{"activation": "swiglu", "rope_base": 10000.0, "rope_fraction": 1.0, "tie_embeddings": false, "parallel_block": true, "init_std_down": 0.0, "seq_len": 128, "doc_mask": true, "steps": 15861, "dataset": "wikipedia_en"}
MLP neurons of a small language model. Each row is named by its layer, matrix (gate and up: input weights) and neuron, and shows model dimensions 16-111. Each number is 128 + 24 x the weight over its row's rms, rounded and kept within 0 to 255. A neuron's up and down rows have the sign that makes its largest values positive.
After each neuron's rows, "fires after" lists the tokens most often just before its 100 highest values on Wikipedia text that the model never trained on.

L3.gate175 [149  86 127 128 145 160  99 123 115 146 103 115 130  82 119 132 153 113 163 169 169 122 105  83  92 148 157 106 122 156 142 121 100 156  92 110 149 120 129 117 151 133 121 101 114 136  94 115 125 158 121 104  92  96 129 144 148 138 135 137 119 154 145 125 152 151 119 165 152 130 146  87 141 150 131 108 122 142 154 160 107 155  92 109 140 125  95 114  94 152 103 145 103  69 127  95]
L3.up175 [135 118 172 146 167 148 123 117 147 140  93  59 129 125 180 157 134 170 123 153 111 162 151 117 112 117 138 114 101 173  86 103 143 122 122 104 109 136 129 128 149 130 128 132 158 119 152  82 104 155 161 125 131 150 119 110 129 174 126 146 145 133 141 142 135 122 118 118 154 149 129 182 139 147 156 170 107 146 146 135  88 161 150 125 129 106 143  64 111 106 144 116 128 115 118 113]
fires after: "|", "-", " P", " B", " L", " E"

L2.gate63 [166  78 132 117 126 135 105 129  94 133 130 126 154 125 121  83 102 149 131 165 111 137 136 102 170 106 118 116 109 161 130 111 126 129 138 115 128 101 119  97 115  94 162 123 150 132 128 171 149 100 144 113 124 150 107 149 160 151 121 138 129 156 137 115 157 160 122 152  84 118 100 120  94 162 111  98  92 140 163 141  88 112  94 137 142 142 139  82 121 114 153  82  94 166 100 193]
L2.up63 [136 106 133  90 134 131 125 135 136 125  85 179 138 126 101 105 120 138 125 115 112 146 143 154 162 112  98 122 142 168  93 174 141 129  91 108 130 120 152 124 148 125 159 106 137 173 128 106 122 120 159 112 118 144  99 108 102 169 156 167 175 138 112  98 139 149 120 111  98 164 204 131 100 151 139  99  88 113 142 126 124 115 166 150 116 135 117 139 147  92 146  74 139 176 138  98]
fires after: "\n", " (", "1", "2"

L10.gate120 [125 131 179 105 145 122 101 154 162  91 133 119 125 128  90 132 112 165 111 175 109  80 154 141 137 126 153 182  94 105 138 129 151 158 157 122 119 134 108 115  97 104 105 104 146 174  98 132 125  94 172 132 131 168 119 153 113 127 138 132 140 119 129 128 153 133 196 140 108 165 131 129 161 117 122 133 157 123 132 127 150 154 157 137 134 136 121 101 153 122 118 127 110 122  94 129]
L10.up120 [127 114 126 145  99 153 110 142 142 115 112 166 126 145 125  97 118 141 162 143 115 121  96 128 182 112 133 134 165 128 125 153 110 157 132 115 169 109 129 133 170 108 139 115 118 109 132 167 113  99  86 104 147 109 165 149 149  80 168 137 122 138 118 107 107 147 139 128 136 122 120 112 118 109  85 151 119 103 144 139 135 125 133 121 134 123 112 116 108 118 159 106 143 105  86 126]
fires after: " |", ":", " ", " 978"

L10.gate299 [108 150 119 120 135 124 134 171 124 141 131  97  89  77 102 171 128 134 178 161 138 128 166 122  91 123 141 150 109 170 157 131 140 164 134 128 112  99 123 134 149 125 129 162 126 127 171 132 132 143 116 100 118 149 140 155  97 140 117 115 116  91 108 138  96 134 127 123 126  98 151  85 111 145 156 161  66 146 125 123 126  74 104 138  96 107 127 182 144 141 153 120 112 116 139 131]
L10.up299 [153 121 113  59 169  93 136 102 166  82 133 127 158 100 161 136 162 157 146 126 124 129 164 129 134 120 148 140 116 144 147  69 141 166 132 136 106 125 159 124  91 149 161 137  71 179 122 142  93 175 145 115 115 115 112 143 148 166 121 115 141 131 136 151 143 113 124 114 124 138 149 136 104 145 126 168  76 104 139 153 148 157 123 110 144 147 164 121  84 108 110 146 109 114 122 105]
fires after: " |", "-", " st", " the", " K"

L8.gate52 [137 147 122 162 136 138 160 122 113 108 122 111 121 125 147 120 136 154 122 103 127 138 135  80 153 118  89 148 139 162 130 149 154 141  67 160 111 114 131 151 142 129  85 155 114 131 138 143  89 113 149 138 142 119 130 100 112 114 151 152 147 114 149 138 114 119 155 118 154 126 140 202 125 119 106 150 113 148 110 129 143 127 152 138 150  75 122  96  91 154 103  83 149 161 122 166]
L8.up52 [142 126 144 168 157 134 152 102 122 124 136 113 118 125  77 138 149 114 121  75 167 116 149 158 107 146 121 144 110 125 164 123  96 130 137 137 157 153 128  91 141 139 141 140 132 135 132 153  94 118  92 171 133 140  98 117 141 131 113 105  95 130 138 125 126 134  95 183 136 148 147 162 164 111 104 159 145 145 165 122 118 140 181 107 133 170 143 113 124 107 125  90 127 130  99 123]
fires after: " the", " A", " a", " an", " one"

L10.gate82 [125 162 148 146 108 141 146 112  79 115 153 112 132 119 136 160 134 155 115 179 147  96 182 104 107 132 147 128 139 129 131 139 126 127 160 143 151  99 128 120 144  95 126 165 100 125  93 112 147 166 144 172 125 164 137 151 111 117 162 149 118 129 182 136  96 161 151 135 159 120 145 127 161 137 144 122  93 133 148 134 159 115 127  94 119 139 117 105 133 136 124 127 173 135  86 134]
L10.up82 [ 94 116 142 127  74 135 138 174  77 169 142 156 162 101 187 116 128 138 159 102  91 125 100 118  98 142 171 126 113 139 135 135 108 115 104 107  96  94 137  90 132 101 161 125 114 131 177 144 123 141 124 167 124 194 112 133 131 124 121 152 145 141 117 147 118 115 176 113 103 103 118 122 162 124 149 166 133 154 126 148  65 175 163 168 144 133 103 159 137 135 117 116 145 129 117 110]
fires after: " The", " the", "The", " that", " this"

L2.gate115 [125  81 127 115 118 107 128  99 136 165 107 122 109 145 125 117 139 120 111 157 108 124 122 172 158 121 105 123 109 159 113 150 183 119  84 146  98 135 131 127 131 106 122 185 123 144 148 124 123 177 170 103 117 122 139 127  75 136 132 153 130 185 122  96 148 137 122 143 109  89 132 183 125 113 167  79 107 107 149 119 133 138 105 104 128 111 127 174 138 122 131 141 152  95 124 156]
L2.up115 [142 124 117 128 151  73 147 147 120 135 147 119 148 133 130 164 162  89 102 136  99 128 175 136 147 138 140 191 121 143 125 133 152 112 109 122  99 153  74 120  91 103 102 132 113 119 136 131 113 111 136 118 143 114 136 141 136 144  86 178 180 120 104 115 148  85  90 145 138 131 156  93 114 130 149 110  71 170  94 121 103 138 142 151 120 115 135 180 154 130 136 107 161 190 130  79]
fires after: " |", ";", ")", "2", "1", "=="

L9.gate136 [145 163 151 119 138 144 104 133 116 122 111 162  89 103 132 135 136 140 164 141 150  91 134  59 131 154 180 154 142 151 116 126 119 159 136 127 140 124  90 176 129 114 112 100 120 157 137 111 147 144 134  50 109 111 132 142 130 124 134 130 126 134 143 142 108 113 151 132 128 134  96 143 125 135 140 120 117 133  95 147 134 151 150 125 135 119 117 154 118 117 115 107  93 166 106 143]
L9.up136 [120 109 148  69 135 174 129 131 124  98 125  94  85 116 131 155 110 137 129 156 115 204  97  86 147  99 163 120 156 145 100 132 102 115 114 152 151 110 146 154 134 126 138 131 150 122 107 118 140 121 126 151 128 214 148 109 133 154 182 150 112 119 122  97 122 144 179 129 104 125 136  90 150 152 137 121 139 171  99 142 128 113 143 155 109 107 155 117 104  97 115 140 103 131 140 109]
fires after: "\n", ";", "-", " |"

L7.gate269 [159 165 144 165 136 144 125 123 185 177 117 129  95 138 136 189 129 160 129 146  98 130 132 129 146 126 151 120 132 124 118 144 100 141 115 162 131 166 117 170 151 143 149 110 152 145 115 125 124 130 100 108 104 163  91 137 145 129  97 134 159 129 133 111 135 121  95 165 158  81 142 108 141 132 139 119  66 127 114 148 122 114 187 128 118 161 152 111  98 146 140 168 131 139 154 160]
L7.up269 [108 104 174 162 140 114  97  92 131 129 106 123 134 147 117 126 124 163  84 125 156 131 127 137 133 138 130 115 101 143 110  93 162 158  87 126 112 128 149 146 142 141  89 117  79 150 112 105 101 127 144 124 135 129 129 125 161 147 124 144 152 118 147 106 203 138 106 148 172 151 149 117 120 109 121 107 172 105 102  97 111 142 111 108 136 145 117 138  96 150 158 136 142 127 126 138]
fires after: " p", " P", "P", "ai", "-"

L7.gate225 [127 119  85 129 119  80 111 108 129 148 155 117 161 149 118 154 180 142 183 125 173 161 112  96 129 113 186 133 128 158 124 122 104 139 119 125 109 148 119 131 121 104  92 120 127 145 132 143 154 107 136  93 111 120 161 139 169 170  74  99 101 122 139 141 124 133 152 108 111  95 151 135 137 157 142  80 129 127 129 108 130 149  94 130 122  99 135 130 101 166 131 136 118 162 133 144]
L7.up225 [149  74 144 143 116  92  91  83 187 136 129 147 145 150 128 171 138 131 111 131 152  93 138 102 125  96 119 127 127 121 139 146  93 159  94  96 136 137 108 136  88  98 132  84 174 119 143 107 110 120  83 139 135 123 189  94 127 138 108 132  88 150  98 141 101 176 117  67 139 168 126  93  96 122 154  88 190 144 148 147 119 122  74 149 148 114 116 164 129  98 134 146 151 161 170 113]
fires after: " L", " W", " D", "L", " Med", " Bo"

L7.gate14 [119 138 137 129 121 183 140 151 120 106 158  98  77 158 126 142 213 156 139 104 120 103 159 128 109 148 164 115 125 136 102 156 128 126 142 183 156 116 190 101  94  92  86 112 142 116 118 153 125 111 110 114 117 154  92 149 114 116 124  83 144 111 106 138 155 120 124 102 100 164 125 125 153 132 105  92 109 143 126 177 108  90 168 119 111 118 119 117 126  89 117  99 128 139 121 158]
L7.up14 [151 148 139 136 144 139 151 165 156 146 114 103  87 150  82 130 141 113 132 145 146 104 120 110 123 130 168 102 126 119  86 149 117 160 153 145 143 140 175 146  92  91 136 122 111 114  89 164 137 148 149 161 123 125 126 102 125  83  89 110  98 133  98 138 101 167 126 132  78 166 155 138 143 135 109 109 152 202 104 152 152 108 123 144 141 136 104 113 133 104 131 112 131 119 138  93]
fires after: "\n", " p", " app", " pl"

L3.gate27 [ 91 103 126 153 100  72 101 145 112 166 137 164 159 164 124 176 116 116 134 120  92 140 155 159 127 167 181 136 137 144 135 122 138 134 111 130 160 116 144 131 156 114 109  99 143 132 139 118 139 162 130 130 135 127 179  72 132 101 137 104 137 134 160 110 118  93 140 107 112 100 131 120 129 121 144 120 132 127 130 145 128 155  81  92 103 125 143 126 163 170 120 139 164 104  84 111]
L3.up27 [113 134 110 108 156  93 173  89 140 155  98 123 102  98 133 122 180 155 161 112 143 157 163 146 142 173 144 102 113 150  98 155 112 128 134 134 105 136  99  92 119 120 103  89 122 158 152 111 127 115  88 139 120 112 123 121 126 189 150 119 132 177 101 125 145 117 118 114 125 120 143 153 119 184  92 139 113 142 136 107 122 139 128 156 138 142 147 128 152 124 100 149 165 123 124  69]
fires after: " B", "-", " K", " R"

L8.gate338 [122 162 138 127 189 111 105 152 133 142 128 152 145 135 108 141  86 150 145 133 132 147  88  89 111  97 122 122  94 141 120 117 189 107 107  91 119 164 145 150 132 141 126 117 120 129 138 128 131 156 148 131 118 117  88 142 128 145 150 148 115 128 126 122 150 141 101 152 170 114 130 164 167 140 121 122  98 147 127  89 154  96 112 131 158 132 130  93 117 111  62 130 130  99 108 167]
L8.up338 [143 142 162 129 141 155 114 162 106 148 122  78 121 114 135 108 163 135 120 136 105 132 137 146 125 165 116 158 154 130 121 115 137  76 137 135 181 123 110 150 138 111 131 120 158 103  83 121 145  76 111 165 120 163  98 165  63 128 147 116 117 127 164 126 157 110 141 137 101 125 113 143 119 110  95 111 103 148 147  96 155 161 141 138 126 122  99 114 160  92 114 147 122 173 166 163]
fires after: "\n", "|---|---|---|---|---|", "|---|---|---|", " |", "|---|---|---|---|", "|---|---|"

L10.gate0 [136  70 178  81  97 160 116 146 156 130 112 155 128  90 186 125 128  87 109 138 120  93 151 129 102 119 133 123 169 124 138 150 144 154 133 147 161 115 151 107 154 111 124 113 140 105 104 109 151 128 149 160 146 150 125  84  86 111 124 125 152 153 121 131 128 105 141 136 177 151 154 110 153 106 130  64 109 107 196 121 100 100 128  95 144 105 165 116 117 143 162 171  92 142 161 118]
L10.up0 [100 148 119 111  93 121  75 105 172 161 137 101 141 114 163 188  75  97 104 128 128 123 115 136 138 124 174 129 184  88 118 129 130 155 107 120 136  79 122 130 139 120  84 107 120 123 129 147 115 114 146 105 161 108 100 122 105 128  89 141 109 139  95 137 112  87 208 112 104 140 125 109 133 103  99 142 142 154 125 119  98 109 153 168 103 104 101  96 156 104 141 143 172 108  96 172]
fires after: "\n", " to", "%", " not", " \""

L7.gate195 [150 135 123 135  93 119  80 126 134 115  86 146 145 124  90 152 117 136 129 156 125 123 103 152  93 107 109 171 101 106 145 153 110 106 143 131 132 153 141 147 159 149 118 107 105  97 134 133 154 126 132  96 109 174 134 119 105  84 184 189 155 131 119 137 129 152 106  99 151 171 156 122 158 156 117 121 149 117 128 183 115 132 125 158 153 130 147 119 113 123 153 166 152 137 175 132]
L7.up195 [141 116 149 153 111  79  94 111 121 142 140 179 159 135 129  93 142 108 114 134 142 114 133 148 133 170 164 120 129 119 123 153  91  80  85 147 113 118 133 136 123  85 135 154 160 136 127 107 154 128 143 108 123 109 147 185 147 113 173 134 106 139 152  75 142 116 138 125 155 142 173 153  93 142 125  97 133 158 117 122 125 168 125  77  98 122  88  78 158  97 103 138  77 158  88 150]
fires after: "\n", "E", " B", " E"

L9.gate348 [141 173 125 115 151  96 115 140 115 147 114 154 117 153 121 109 111 153 130 117 182 165 119 103 160 121  75 121 119 154 151 117 121 146 180 119 130 122 119 115 163 188 136 138 159 151 121 161 150 109 141 120 119 123 144 122 132 110 149 160 148 181 156 157 132 119 131 154 136 137 150  83  92 118 122 132  90 128 105 123 126 133 176 164 129 142 169 115 101 145 146 148 108 123 130 155]
L9.up348 [117 119 138 137 151 100 120 154 184 131 144 155 110 117 145 137 147 127 162 130 123  92  21 110 143 121 119 129 147 125 132 131 139 142 132 126  87 123 105 139 118  99 177 131 118 130 147  97 146 133 156 105  95  84 155 156 103 131 144 130 141 115 150 121 147 126 127 100 131 119 112 152 117 139 161 131 158  81  81  79 138 127 101 128 128  98 139 128 126  95 110 121 136 140 127 128]
fires after: "-", "emb"

L8.gate169 [167 127 120 159 142 147 145 122 110 101 147 117  84 116 120 166 129 132 107 157 105 128 141 138 107 134 123 133 121 121 132 147  83 134 119 137  98  93 108 138 141 147 142 127 106 110 132 107  89 112 113 151 156 146  88 152 154 153 152 167 125 120  69 153 108 125 122  80 137 161 134 107 128  97 130 131 102 107 118 150 160 132 151 121 109 141 167 144 136 179 130 110 171 118 152 134]
L8.up169 [132  95 117 120 157 105 143 136 124 139 138 149 164 130  82 105  90  99 136 138 126 142 131 159  87 123  97 101 131 125 119 108 149  65 119 130 141 114 144 164 112 128 129 128 100 133 113 132 135 120 127 106 126 164  76 162 143 144 150  99 124 140  91 112 114 135 119 176 133 148 110 125  89 124 119  91 160 154 138 151 113 140 113 163 136 108 133 157 168  90 104 146 101 130 125 124]
fires after: " L", "L", " sp", " def", " f"

L9.gate6 [ 74 125 112 122 153 103 118 150 163 118 110 144 116 149 148 143 112 115 151 136 113 132 123 104 174 133  95 175 111 167 185 130 169  93 177 124 121 144 172  79  82 143 131 122 150 127 134 140 158 141 119 120 124 111 119 176 126 142 143 123 144 181 149 132  95 136 126 139 124  93  96 130 146 105 148 150 158 120 117 147 131 125 143 146 134 110 147 128 124  96 104  94 132 134 140 154]
L9.up6 [122 120 140 113 124 136 131 134  86 118 143 162 180 125  69 137 181 130 151 141 143 114 138 110  93 108 142  85  82 140  97 127 183 132 140 156 138 140 115 166 118 128 150 145 161 117 130 155 132 114 146 147 148 108 114 109 105 119 123 132 120 135 164 142 119  96 111 137  91  97 152 135  87 136 114 136  85 130 116 134 113 160  75 158 117 127 153 146  98 138  96 101 156 147 158  88]
fires after: " W", " H", " G", " w", "H"

L8.gate132 [126 136 148 134 144 158  88 108 147  94 136  99 107 117 117 118 109 162 127 110 155 112 146 123 161 151 122 137 194 147 132 154 122 158 136 141 142 172 102 136 103  93  92 131  99 124 134 100 137 127 136  77 105 146 143 129  95 146 101  72 119 124 122 132 149 117 148 105 172 105 159 111 138 154 151 106 131 153 115 128 151 156 123 118 159 168 112 107 106 120 135  96  77 168 122 169]
L8.up132 [114 110 192  99 139 139 127  99 150 142 115  96 115 174 150 135 146 193 110  82 148 166 155 146 141 105 138 149 163 135 110 123 124 160  85 129 131 133 155 122 124  85 160 158 124 145 135 130 129 142 108 124 158  75 152 173 145 125 118 123 135 102 162 134 130 118 102  92 118 103 125 146 114 146  88 120 142 138 173 143 153 143 103  99 116 136 136 166 134 137 147 159  87 174 126 121]
fires after: " D", " W", " L", "D", " Cle"

L8.gate207 [153 109 141 144 133 163 140 134 118 106 148 128 148 108 188 138 118 143 114 102 131 124 163 108 177 128 125 163 136 153 113 152 129 131 146 119  98 142  82 116 170 129 146 182 126 164 144  98 111  93 137 141  94 149  85 121 111 130 116  99 123 136 114 171 138  77 120 104  94 129 166 142 160 152  79 132 123 138 141 112 156 158  77 128 134 132 131 120 100 123 145 149 142  92 116 110]
L8.up207 [122 148  92 120  94 146 127 159 126 143 191 150 145 141  96 141 105 136 161 158 118  97 111  89 163 129 136 126 114 151 140 161  65 151 109  70 112 125 115 105 157 117 119 161 114 138 120 177 121  96 141 115 115 151 139 116 112 122 131 105 122 138 132 137 107 146 155 159 114  94 159 113 122 156 158 132 161  83 158 142 145 125 151 172 143 150 109  95  82 156 139 148 123 113 121 138]
fires after: " The", " the", ".", "The", " conc"

L10.gate167 [118 151 193 139 110  76 132 123 120 158 104 139 127 125 118 100 145 119 108 147 111 166 123 109 107 143 156 172 103 129  96 143 154 147 145 126  97  98 133 118 137 123  50 130 118 120 114 169 139 119 118  96 121  90 132 132 101 131 116 128 122 120 144 104  97 106 145 106 182 155 132 133 144 124 102 146 110 128 159 163 172 133 150  84 160 108 157 118 108 154 107 137 123 155 121 137]
L10.up167 [147 115 107 122 114 116 102 116 103 101 158 102 116 132 124 156 167 124 121 100 156 165  93 114 165  74 164  81 121 136 135 148 148 157 161 161 136 101 192 126 107 119 148 160 108  98 109 116 101 146 156 119 113  97 154 105 129 153 143 109 103 113 134 189 141 141 121 151  77 102 125 108 139 186 161 116 115 109 156 138 157 132 111 108 141 139 124 168 133  87 121 128 125 116  82  83]
fires after: "|", " |", "\n", " Mc", " K", " W"

L3.gate26 [131  99 128 124 120 107 150 140 133 117 141 113 118 128 102 128 156 110  87  82 122  63 126 169 117 141 132 130 145 135 111 143 126 146 119 133 119 147  99 123 122 114 141 137 132 124 108 147 125 150 140 111 143 105 111 152  93 106  89 122  83 126  74 154 103 130  98 109 119 154 109 132 115 122 154  67 123 148 119 147 103  99 145 174 159 115 189 152 110 159 110 173 172 134  94 145]
L3.up26 [153 145 145 120 153 134 118 158 100 128 145 159 140 105 130 117 135 166 131 150 101 121 132 155 119 120 110 140  88 118 155  99 155 108 139 101 153  98 132 156 121 135 137 175 131 137 103  83 123 110 127 156 152 106 117 135 115 152 144 162 150  69 115 178 118 175 140 150 166  98 139 118 165 153 136  98 105 133 159 145 145 123 159 132 160 127 109 139  89 138 122 137 114 145 130 111]
fires after: " United", " U", ".", "S", " the"

L3.gate306 [164 132 133 125 108 127 120 140 125 123  86 123 138 147  95 167 154 181 131 122 108  99 128  87 108 140 161 118 156 108 157 142 129 117 106 140 104 121 120  88 143 126 103  95 114 100 116 100 126 120 101 138 143 114 146 187 124 148 147 155 108 109 120 108 131 151 186 141 111 171 176 134 165 177 107 167 192 141  99 129 115 136 146 136 133 109 146 115 116 189 116 132 144 113 139 123]
L3.up306 [137 138 109 154 135 128 149 157 109 112 126 108 126 145 113 108 158 153 140 127 120 140 132  90 108 143 207 112 166 109  98 125 128 177 103 112 133 142 146 121 162 127 105 138 148 118 130 107  93 126 136 116 129 151 168 186 163 126 161 130 126 122 116 139 101 147 171 142 167 140 114 112 161 147 105 140 157 101 138 152 114 140 125  78 120 126 126 105 113 130 166 118 138 110 154 146]
fires after: " |", "|", ":", " "

L10.gate15 [108 156 179 114 112 145 104  93  97 158 126  96 134 127 103 105 134 119  90 178 130 142 145  89 145 147  91 126 122 117  95  95 138 121 168  86 186 171 151 153 124 142 134 124 122 121 119 155 131  96 126 118 106 146 151 119 129 149 141 132 148 106 118 127 112 110 184  95 110 116 170 128 141 115 132 114 139 140  89  97 113 113 156  65 143 110 118 133 126 109 157 119 131 109  65 158]
L10.up15 [151 151 142 135 117 139 122 106  99 142 137  42 118 136 103 128 134  85  75 141 159 102 149 180 141  98 155 108 140 104 117 147 145  73 144 147 117 107 114 124 110 119 141 135  86 116 112 146 124 162  90 140 101 144 112 140 151 154 142 173 135 107 136 125 145 103 127 170 134 111 139 141 121 118 109 179  94 137 156 128 143 110 137 158 114 108 169 136 102 138 147 145 108 118  94 114]
fires after: " in", " the", " over", " across"

L9.gate129 [ 86 164 134 119  88 179  69 126 169 112 120 110 102 128 127 127 101 124 105  94 133 120 165 101 137 110 122 138 123 150 105  92 117 146 172 144 135 123 138 120 119 110  78 155  88 128 121 164 144  92 148 126 168 148 151 128 130 133 181 146 155 120 122 101 120 102 125  94 101 124 111 102 129 123  86 109  88 153 156 173 148 135 146 132 143  83 143 144 126 134 113 155 155  79 116  64]
L9.up129 [ 97 148 158  93  99 147 130 117 132 126 116  96 139  99 148 104 131 113 138 126 116 104 136 150  75 108 120 112 159 156 130 139 124  78 129  92  84 165 139 144 149 140 104 132  96 124 156 126 170 152 101 176 152 163 123 130 141 139 122 131 108  98 102 135 156 102 174  98 110 139 196 119 143 119 111 144 129 152 137 174 158 158 145 123 146  87  90 129 134  95 108 122 117 136 102 147]
fires after: "\n"

L2.gate201 [ 93 172 157  99 135 141 130 125 132 129 157 160 133 144 137  76 121 110 144 124  86 137 111 134 124 145 115 130 127 101 152 144 128 110  89 138 132 148 125 144 109 110 153 139 159 110 121 107 148 114 139 149 109  99 132 137 151 182 117 161 127 104 154 115 164 124 119  90 131 158  95 118 142 137 155 136 147 150 103 167  94 122 101 147 155 128 148 102 107 159 157 154 129 144 130 121]
L2.up201 [106 142 155 132 105 118 120 124 117 106 185 160 132 112 149 141 164 108 142 118 124 156 111 103 126 150 162 130 118  89 110  78 119 152  87 104 141 141  86 126 127 155 122 158 146 107 122 126  81 118 140 156  86 114 160 126 128  96 106 108 101 103 142 109 155 132 117  88 152 116 146 119 116 107 129 121 145 162 120 131 140 104 129 151 155 192 152  88 132 139 167 153 133 134 105 112]
fires after: ",", " of", " in", " and", " New"

L8.gate343 [137 121 105 144 115  93 129 140 130 172 145 117 176 165 117 125 137 122  77 154 141  77 118 140 128 132 143 170 119 127 165 162 165 168 125 132 135 110 146 149 128 104 127 104 116  93  96 142 138 125 130 146 152 186 125 150 157 139 129 142 123 163 133 136 145 125 136 143 150 142 128 153  89 132 182 137 120 123 156 136  97 149 136 141 138 125  88 115 122  93 111 115 155 185  82 104]
L8.up343 [162  98 129 170 139 138  96 134 104 148 153 128  95  97 105 150 130 135 102 110 153  87 132 109 100 134 116 143 107  90 118 154 151 105 128 134 134 165  89 146 115 160 105 155 141 126 143 114  68 167 126 123 134 149 156 134 167 158 132 147  84 125 137 155 156 146 129 139 148 109 135 141 104 113 137 114  83 123 151 157 105 109 118 138  99 146 135 106 139 150 131 148  79 123 181 164]
fires after: " the", " a", " X", " A", " The"

L7.gate337 [ 90  99 113 157 129 107 131 146 119 140 128 124 169 142 146 113 113 175 123 155 130 107 114 162 129 142  91 147 103  77 127 116 101 123 124 163 131 136 146 144 114  84 140 135 139  91 109 148 138 136 127 143 117  96 119 156 100  73 136 159 119 113 127  79 149 115 147 122 110 182 164 112 136 158 101 141 148  96  85 174 125 147 144 135 135 162 116 125  90  72 141 132 127  88 125 145]
L7.up337 [147 116 133 122 124 136 146 190 147 140 146 118 120 144 103 116 101 148 165 104 106 159 163 152 123 174  66 144 113 134 138 110 129 102 114  85 160 145 136  85 121 101 161 170 123 117  82 148 120 101 112 149  97 137 116 100 139 146 156 118 162 117 116 161 149 151 169 143 122  99 132 100 106 153 191  75 128 156 115 122 119 144 133 118 142 126 142 148 134 121 155 102 101  93 136  93]
fires after: " m", " M", "m", "am", "M", "ip"

L3.gate161 [102 156 149 125  86 117 122 121 108 150 127 199 126 157 135 144 132 115 112 149 138 175 155 157 122 128 129 145 161  83 114 137  79 108 117 137 162 122 106 151 163 155 114 148 158  88  80 167 113 108 130 164 158 122 164 115 106 111 113  91 142 124 141 155 116 129 104  73 111 138 149 107 110 136 102 137 165 115  99 174 143  80 134 153 135 162 120 118 160 136 133 173 104  85 111 121]
L3.up161 [123 180  96 136 111  97 128 133 134  86 119 111 126 150 160 118 175 115 141 145 150 112 144 113  81 131 138 146  87 126 129 178 133  94  79 162 155 132 128 164 155 131 112 156 126  80 126 129  90 145 139 145 137 138 134 128 109  85 106 153  92 128 130  89 128  99 121 120 143 152 105 174 108 117 139 129 132  96 152 180 144 170 120 118 167 100 120 155 109  85 107 174 109 106 122 136]
fires after: " New", ",", "z", "ography", " York"

L7.gate203 [124 127 123  84 147 142 131 151 102 138 114 119 155 140 146 115 193 132 147 115  88 164  78 119 159 122 103 121 157 133 119  97 164 123 136 131 110 135 161 133 126 147 153 120  88 174 117  84 119 107 121 107 177  90 146  92 110 112 164 118 116 146 113 173 112 152 155 116 125 140  63 138 110  93 105 128 146 153 108 127 104 131 145 149 132 133 100 116  91  84 127 124 120 149 130 153]
L7.up203 [104  94 150 116 123 156 121 140 146 137 144 139 142 148 163 115 146 170 119 123 104 106 154 134 131 109 141 142 142 136 143 132 183 129  93 138 122  71  85 106 146 140  99 148 164  80 173 133 149 130 131 135 130 126 139 134 127 115 131 163 198 141 148 104 122 158 127 127 173 113 147 159 115 135 101 147 140 111 112 162 191 153 124 146  92 140  99 146 131 149 155 161 168  85 124 115]
fires after: ":", " (", "/", " was", " is"

L9.gate254 [127 107 123 129  98 105 136 101 137 126 105 130 164 117 126 115 154 156 128  89 136 107 147  92 140 110  59 181 106 118 130 125 156 145 128  84 160 112 183  97 173 131 144 117 122 116 129 122 167 145 130 176 168 138 139 164  99 160 125 148 117 140 147 107 177 169 165 122 166 113 134 128 138 122 133 139 128 135 123 129 136 123 132 145 124  80 140 157 118 188 126 124 153 107 115 125]
L9.up254 [ 85 120 140 114 148 132 107 156 156 124 168 142 100  51 146 109 137 133 116 126 191 114 148 134 122 152 122 136 137 165 145  55  78 156 134 150 162 123 166 126 182 124 119 122  83 146  95 139 155 124 145 167 176 112 115 103  85 151 143 159  97  85 142 111 121 122 144 124 102  97  93 162 117 144 137 156 134 127 136 125 109 186 126  92 102 127  88 105 141  93 134 113 125 135 129 127]
fires after: ".", " K", " H", "H", " G", "\n"

L7.gate249 [128 134 159 124 137 149 126 134 133 120 158 116 109 140  99 132 138 113 134 133 146 137 148 126 172  92  84 127 133 130 136 123 158 148 140 122 120  51  90 129 109 112  94 121 109 165 132 137 148 140 164 119 117 133 122 129 114 139 115 150 151  79 117 164  94 115 144 101 105 132 171 195 107 100 137  97 153 130 147 113 134 100 136 151 112  81 145  84 127 153 149 113 137 124 161 125]
L7.up249 [111 140 102  90 108 125 124 134 168 128 131 158  72 127  96 117 192 149 123 138 115 153 142 111  99 103 145 159 178 118 125 145 114 102  97 158 128 108  89 124 112 122 118  99 122 172  93 120 130 125 137 149 126 143 163 160  89 146 101 123 127 126 126 120  51 118  89 153 142 179 126 152 126 162 141 135 133 149 112 119 182  94 149 137 127 154 172 130 164 151 129 153 113 130 144  89]
fires after: " f", " F", "F", " def", "f", " Gal"